{"n_head": 7, "vocab_size": 32000, "norm": "layernorm", "qk_norm": false, "weight_decay": 0.0, "schedule": "wsd", "decay_shape": "linear", "doc_mask": true, "steps": 11399}
MLP neurons of a small language model. Each row is named by its layer, matrix (gate and up: input weights) and neuron, and shows model dimensions 192-319. Each number is 500 + 40 x the weight over its row's rms, rounded and kept within 0 to 999. Numbers have three digits each. A neuron's up and down rows have the sign that makes its largest values positive.
Before each neuron's rows, "fires on" lists the tokens most often at its 100 highest values on Wikipedia text that the model never trained on.

fires on: " of", " in", " on", "bell", "side", " Inside"
L2.gate1615:475427521481473528563526548557501508508560511470452505496472480538509501523510454555460468436465496465424528493482467508540456488486568431565521510451497552542497449449552541439532518538512489523498523524524481524499534506480579550515511510478536525520474522474460518365542505505433497499498533504455472561509526501487491524532513555564538463442532482573483433479464480546600513402548
L2.up1615:506552541460455549469559556468532579517530448415474488545493529502483473514518514554451440440542579454471523497476488514499551537480511480503430518560504516542540523511517539531459590507502487538562489537497551521454493552496497489481514600505539556498512536516526546534519503598551485535558461518519451446528462556505529501538472493429544514498488440458600525432529524516564570539465

fires on: " of", "e", "be", " Dan", "an", "."
L2.gate1341:570543505562475525539439460518548538501510477470445479578462488495526462428498534476576442487528455518466534477523464530462466455481518539540524417502469464602469545521530457530519481473538594482475523466480463492452552518405514562465520514526393469500469484523541477510493398518556496447409511514501496480502496475516463508450532587528523518480482447484464523506529516530472503471507
L2.up1341:502506525446455494490527530481287538387533486514553508523470457607531519446543479493499511518428470416495461573467490470575556547502517462467486484406443448493506481438557486559438469612543509445458593520531564476492468518573468452512475539510466592544516513475493539431501500509455459479425561484553502515549551488505509487464437507527500484416505419488546490463518450487506519515476

fires on: ".", "e", " for", " as", "ed", " of"
L2.gate251:518465561520451514526418541490550497551480443423455504510551412507448551469488446526551494476468461513487498447502511432448450486622499491477502522530510480472551485454488524501491443491463517527416538459488543579512510480466582545516467452448482519523460463518523515464512454516457487422505470436531477426446440457495485489509487446451515504578507460474486498508488502458547475553549
L2.up251:463486444512561475494521548514508537535503487546459493490519503529495520443514468450495501541489529545505489503479569516504544495397503437488508530469496475467573535514533537552450452559557483517537524494514493521487487532525525406481496454511436459527525500444551480519490540477521494493472544440487564526517549498462504512477605488577488522528520527465570498527506423545519510568531

fires on: "s", "le", "e", "a", "ta", "r"
L2.gate2017:611510466515533499529561513575544548539516412462475563470460433478460491515516531469505478494529491580551527542488524457574493494471469537498412504520470525507476564488509539472569512509504485504489502500542543572484591460513513519478510490433516444458477482536485539408465456516562447472472534507537506530518503482455461547489550521419542452448590496521506539413514514534549472527393
L2.up2017:544535469526456544469494472526443472469475449545508533502502509544457521530559551500449488455545516511464511549480454513538437482437417576503438508480520557522458493519529497549562509460528509502518512476466534492448554416457506534501410528549429426494442454476443458501536470527524463502586541513514399491481477510498508543476527460549447545558507525483570500497536492494425557477491

fires on: "us", ".", "s", "e", "es", "ley"
L2.gate768:466619514483516471501528462542525492567479390513473523499478551509477554533560461515506424529496435543531488467474494525502471487440450502495554518460542487511467475488447489577555558513477473463439444466533448472443464511473417523486477486389524468529537451512435445484511406486496479460540497522467464539467513434504455545499477558547439448510489529502536473491481447526510443429530
L2.up768:459580470464440433457524551538573488531585432528469520464452511478550534517407594412444473512499570522445556531508521476484495532541479480451475555502388486478444551563472476502564427487549460519475613405455421470544454471416530500432516471477525498519489408506529488527527387528505523487520498432496452587452438523506548497491550512503495486505463492459444471539480520519526526504480

fires on: ";", " by", " C", " from", "-", "C"
L2.gate2301:523510544551523576530403522495468412463499419542489490554563532479561534493615441513477542500445456483510481453479419444470492436503506547540372495547455515429519545438489516480581427510507495541492567512566555532417496510449548430514613492499541487495504515491512524471606502490454504505443541487401509488506503496572416548561541497495502538500460441517507523482528496467532526567499
L2.up2301:526490475509532442541479408564531476475502461514505569424511506482566520515520497515482475484473474536485486547478445578567549506510555429531554464535563491462527542426530452548530460544499559518565567520597509428495434545519457444531483513551461517481528510484521546495525538535517478525505461435468584473489519515514530473591473515539550467485523474487525502447534444554488573473582

fires on: "s", "e", "n", "es", "x"
L2.gate72:439522492532542478506503516567539465565536517496496509466543527463537510450491525453534485517599482480507472581528530499493470494523558512465516497549462465485468558413558489489518445509474531526496490404513448491501457482431503449450487558453496469494537476475553531486503483452589488540528543498470443484610564535493493503510512507469455463550523472519467546488514477487533515524501
L2.up72:456522520502477478409527493506480496492479486557481509467498436468551487496499498524511438517512505500526493460433468448486534450529487484522465460525479578500465484525465457472504426502520463525460515579454461494512415500544539446497454543450518528546482501503482604495506535577551558492602514436510443489468522603498457469492503466518442480505600484519535498506609491522535413577483

fires on: "s", "In", "in", " De", " Summer", " In"
L2.gate1966:495456529453443482469516486477538376531503526552541520489517508507478553404477518445572554401488540494428543519489549488455522507487409489515562477518503528470553551484456490544525546541502531557444461549544504498533467528561521498460483540504497485493550529480433498556593453511515508583495507455511490513460504492406500535506452521476562444426551490603507553505498497472534572441514
L2.up1966:431530536551446467486584475518475499472496462545489492458469488495490468532499495509492551518509531536571521512514483506471490521430468461528524470534519501503558497523509436541509563529473457464569477536513477527492421464505537505531518537459512547465527445508469500502494454449476573452460466471424543527544559546517461491598474516509467539427514509437436498430516459445535524467490

fires on: "ly", " that", "ally", " who", " being", " people"
L2.gate855:423487478419476517499501590538509476508481500491471506499505517581532517469489511459495513501472531490523505492474577542512537499457560506412528419521462441529511503482546432539554485513484487450530515555498488519451481491546514469521526471490551442484484486467467502474501494461499487481470458523493442526475586560515426531444465489486460473478473543564460547551467511503551480506572
L2.up855:538512519488510538521435489594451528544543474492506477481518485554443488464455534411520484528504473452458468582489483451451503526464511528590504505545465553489509553520491492515463459507501508483503558502519507485419433458549569481447578459482463486475493444470516501587511462426478545429498496512438491457499472449450481537524591543507539491510519543524521471452483395571576474534546

fires on: "s", "a", "es", " to", "e"
L2.gate1168:522498464474458495504542429523523486474479572489580536453562444499518461523579555504500476486479445483455461460529416479525556505441501582563533425499477489470508547445468513479512460535482507452447473476443532446505588477466569519448511495514540495456514573475499459461496517522517560509483537531486555512461516548492534500489436491481491443526420487531580452461477471480522535458466
L2.up1168:560523583544454422427513483536459521518464492551506461478490434512506506456424486532427544442562501543523550550447511501497513503441472487519524519514487477479469463504520517509473459485469403512474582415457511486491548511421564464568499555502547513484512490446443530438452475465515509523502480539517580476531554484453453495492564492547471545479474523482518492519375506440568507517518

fires on: " in", ":", "i"
L2.gate2298:549551504544488431489421528424477472522538512514491476475532471486537553482516560486521445490471471519497507488480486493441505501452437462561534492502464582472491564473551549492523553551521487542504455530549498421496575488544496562568418588496500496535478489478476527528488491483511514580540454456527518507454549448557485522514442570483478527587481512509522416462486466540492487520498
L2.up2298:581518524533538490504437552486545534535442527516447479485485552441480509498521535528515623526546443518423520539469428574533510513494455503439499427573557580498498490482507460504481464451525424462467499464552468480533441453465519556506490562429464455519573453512499582561491539505467478531530542485559485488486460507533558472516460504517516454556489474500485492483519458579536455423598

fires on: " for", " of", " in", " with", ":", "k"
L2.gate2138:492498483412449519452522497450528527537460537530497480502484487481496512474558471498516482433472467572551434494518505508492441461475500449521525423470512476482507529537545527508491543497506541458482429538509476510496474424556470565525424459499523509494542533492537503557500537463544482505409457480481513528515495509495463475480532509521582540434475469605519502453501459505514477539535
L2.up2138:508514543519514526471370510528486543464507538498488539538515571438500466487536531452494536526482504497571601543516479524497467509474446548606506539554472585469543450477437516512518562497455492459439536584548476521504503505422552481483492510539516516404521459503571535510536484529464496497559481489482517462501513502557543483572511491477469534510515548482540503432421484515484533458499

fires on: "s", "n", "th", "le", "y", "to"
L2.gate1535:563585538475463565506444498496527459512521487507556504468444498516484428559440483531461520507577477530528493527516539498451493539528553488525487533512522487510505531470564545556496442471474581496520477458565500485493492497430524527516550451541481474509511518502452551512517508594530500544462540524542574499451497491447441454546523510498431511513449434477519434480513517527534490487523
L2.up1535:534553533417375471516508439509540472547550509456468486570447443493461450531527450556505544493522479458573523464431524495504519496460531540475456502510470487523565516597577506474523478513410440445441475473508526453422472519487427514527523526479504562527470503445460531554470427479516480443506532465483488499457456498546496456458530548561531455506491475495475487478528434556577464473479

fires on: "d", "e", "ed", " due"
L2.gate1973:472580527519545459444471456564524531530509514480541447482509435424534564518503577561506455466462536539523433539426512480491490456509517517405423499568513481403561479489545549429481504473521514484495530521466501595428462462512508526543481503563492519521450508520500475447519509525471496545534519530432473493503499382490508507462557474559506513457473497522495509417495472539418555553488
L2.up1973:432550478488538522566523535441571533503459483479492455484541481460467518495538554503448566382458415470520498463468598492460497563518519519487464492498519524465500495558551534491471534489483501487465533519541534536472450479484540540443518488497507507525456462478492433600485520513512462522540463551508518485495444510520481551555460478520519511557476575516523472550494549544504506489577

fires on: "s", "N", "d"
L2.gate310:521471458467507496472550493549502488542566548532541579574588440488544503495501535494518432500456544521481447468457565451506500428386487590533505452495491536518591525503487526459507511513504517475489450511490486533484489462479501454511464463475498582486432487490474504570539471493488518511575539508544507472457377400381491486498511384474536525536419554527463522438515517505579466489448
L2.up310:465425499459513459536520428409471446565476489483523444535485467438514470483543515497526522529531521515491464500467428550501506457512509459499486446506482484475463506604442477454486491512498508547531552554496585526561534529486545509480550565538532429475524477512500495484506494513490455514488436488408543485529542497444511477569481473549488586499525492481485532563518471485526478523500

fires on: "s", "le", "stad", "ill", "sen", "rill"
L2.gate794:549481495523477515485473474536469498515447481468437512472476517451512446526448517408524464544450503482541509416462492465499520481494491504513506468469512488441508510488470532496509407471473562443477457513524565432473433448387533467577478529588508460572498533550479534532480448457508454509542497544510476524550566503450545484544507478453491448499490468534492528497457563517581454455501
L2.up794:538514477481488446437416472514519496520452545467478536530562488472452571585525464516507458469459527547457514508441516574449445504565507493418498440444467527507468574521498556552540511541505427503484476522479439504570494462507420469526494586522571536594536530473457471465561509497473567498530516454457386486470513581437450509538471553511523493454424595552525479526581530531522470494525

fires on: " was", " were", "en", "nik", "je"
L2.gate1622:464446485546563484571527539517507464568503461440508546520530446507598394497481574487492444550471524538518430567501509444509468514503455548472483499481412417433472546446500545445574457376508499483461565493486528463512481570559492521545510523532522492495474474557492540567526561521519519484446507476525518489522444531516457515528521490506523448482491531470513539478387566508425511494492
L2.up1622:490489523542484507494482525573517504603510384513491537449531568526524489462548484500490535507439474523499490488429485488501541479535479485459513502522555474518483501497469435485518427494523465528481416515491584528533462505520521556558541463530486569482490465466493414537517500566528463510479432493549496524524558469452532552456449589584545461512513469518516478513516496500474430499488

fires on: "p", "du", "s", "y"
L2.gate1501:568530505509413546557467487568604527493528412448496505461483552484516411487470398490548533533487437463524518503518545525565460433481449515556518528521490479510465498485528458526479506437501547511505559517541478475528479493497547526514557517528498504537534497507476519561576485538455504524516542522408573510494470491462504503539457532531527475510392520510485472471444620467484440493530
L2.up1501:457499471477477405454481550447461489514564576535534532563494536491468552478511508476496600516444507511494541494517527509520548483465480423481527522473449514562556470584501479498509521453472477577474502532487489536458407467510495549554491562470461576435514513479493484530552482507455473544517475526588539537454588537504510463482488495527484528489499466482556477542518471541432559558487

fires on: "s", "li", " where", "le", "th", " which"
L2.gate1590:566497494499438478560560493488487515490473489473520509461470557514498452531513449482495509448506490497519513531526512478493535522506483502455445440489553438480486539541500519513540435547421469461433461530543470450477538456459493546521502494632557355493487553461449513467462532561506498445473550518513478461520546531452507467489514478571517478497482555534450487520462529516522470491563
L2.up1590:530527488541485505463559464536529463530469544559481495546521437515498523527514480443448523494509513567501525528498488500488473407539477493547541511563529453491520523473518473464477489487537587520531482455487450555471536490507477506474485507482512519528465416566570485549548500468476463565480443428492507513458548479539515595568498337478421542419539536529527513458456534569439482478506

fires on: "ers", "er", "r", "or", "ce"
L2.gate91:502436498518444520497545473498455492492548451603537513501498444528565547505494540396494497511492549408481531524471415577443456488538495485569515500515589445550559473462472506488475536487484537471533509492563463491552524524535481503494517496464459485468435502535479550525474530404519556492473518479461476589482552506528505483577507583467542507518495549439460531473495468470522441469517
L2.up91:502528470404569484585528522468441533508460489549463503466531445455459481485465519463495509504478537547532483486514448502474507463519500487535483479537538508470484499540507572482491522502562421531465480491480426410467495496443509572486476521450592480447518483460531505442402541498541500470501527547516454521552493552441518595501407567601474489469550531572477441452471512466473579484554

fires on: " of", " under", " from", " in", " on", " Bank"
L2.gate1891:581482467444526378514455452522492495467519497554414541500545521514498451480511479519495512507406450557427488536461462512449481465497560520549515481502485465468531538524497543530512475570500480501471555424543470467516517438513487538547493518555547526459561470490552511494528550433534497509496498567483471523435505451544475462454516439531495507499460459516499467547489377544506552487568
L2.up1891:507507464483464516540515449485532607547510497518480438534528556456539500520632497533483536495499500508521485482423480577528588499513514522529479514455518473496521479617492508457519505520465475553465509466559377508479501541516482435511496452498558443503514441538588459534587442538468421430547559518526506525495488546533486560498458542521468512545502516462549529541486542506497541488512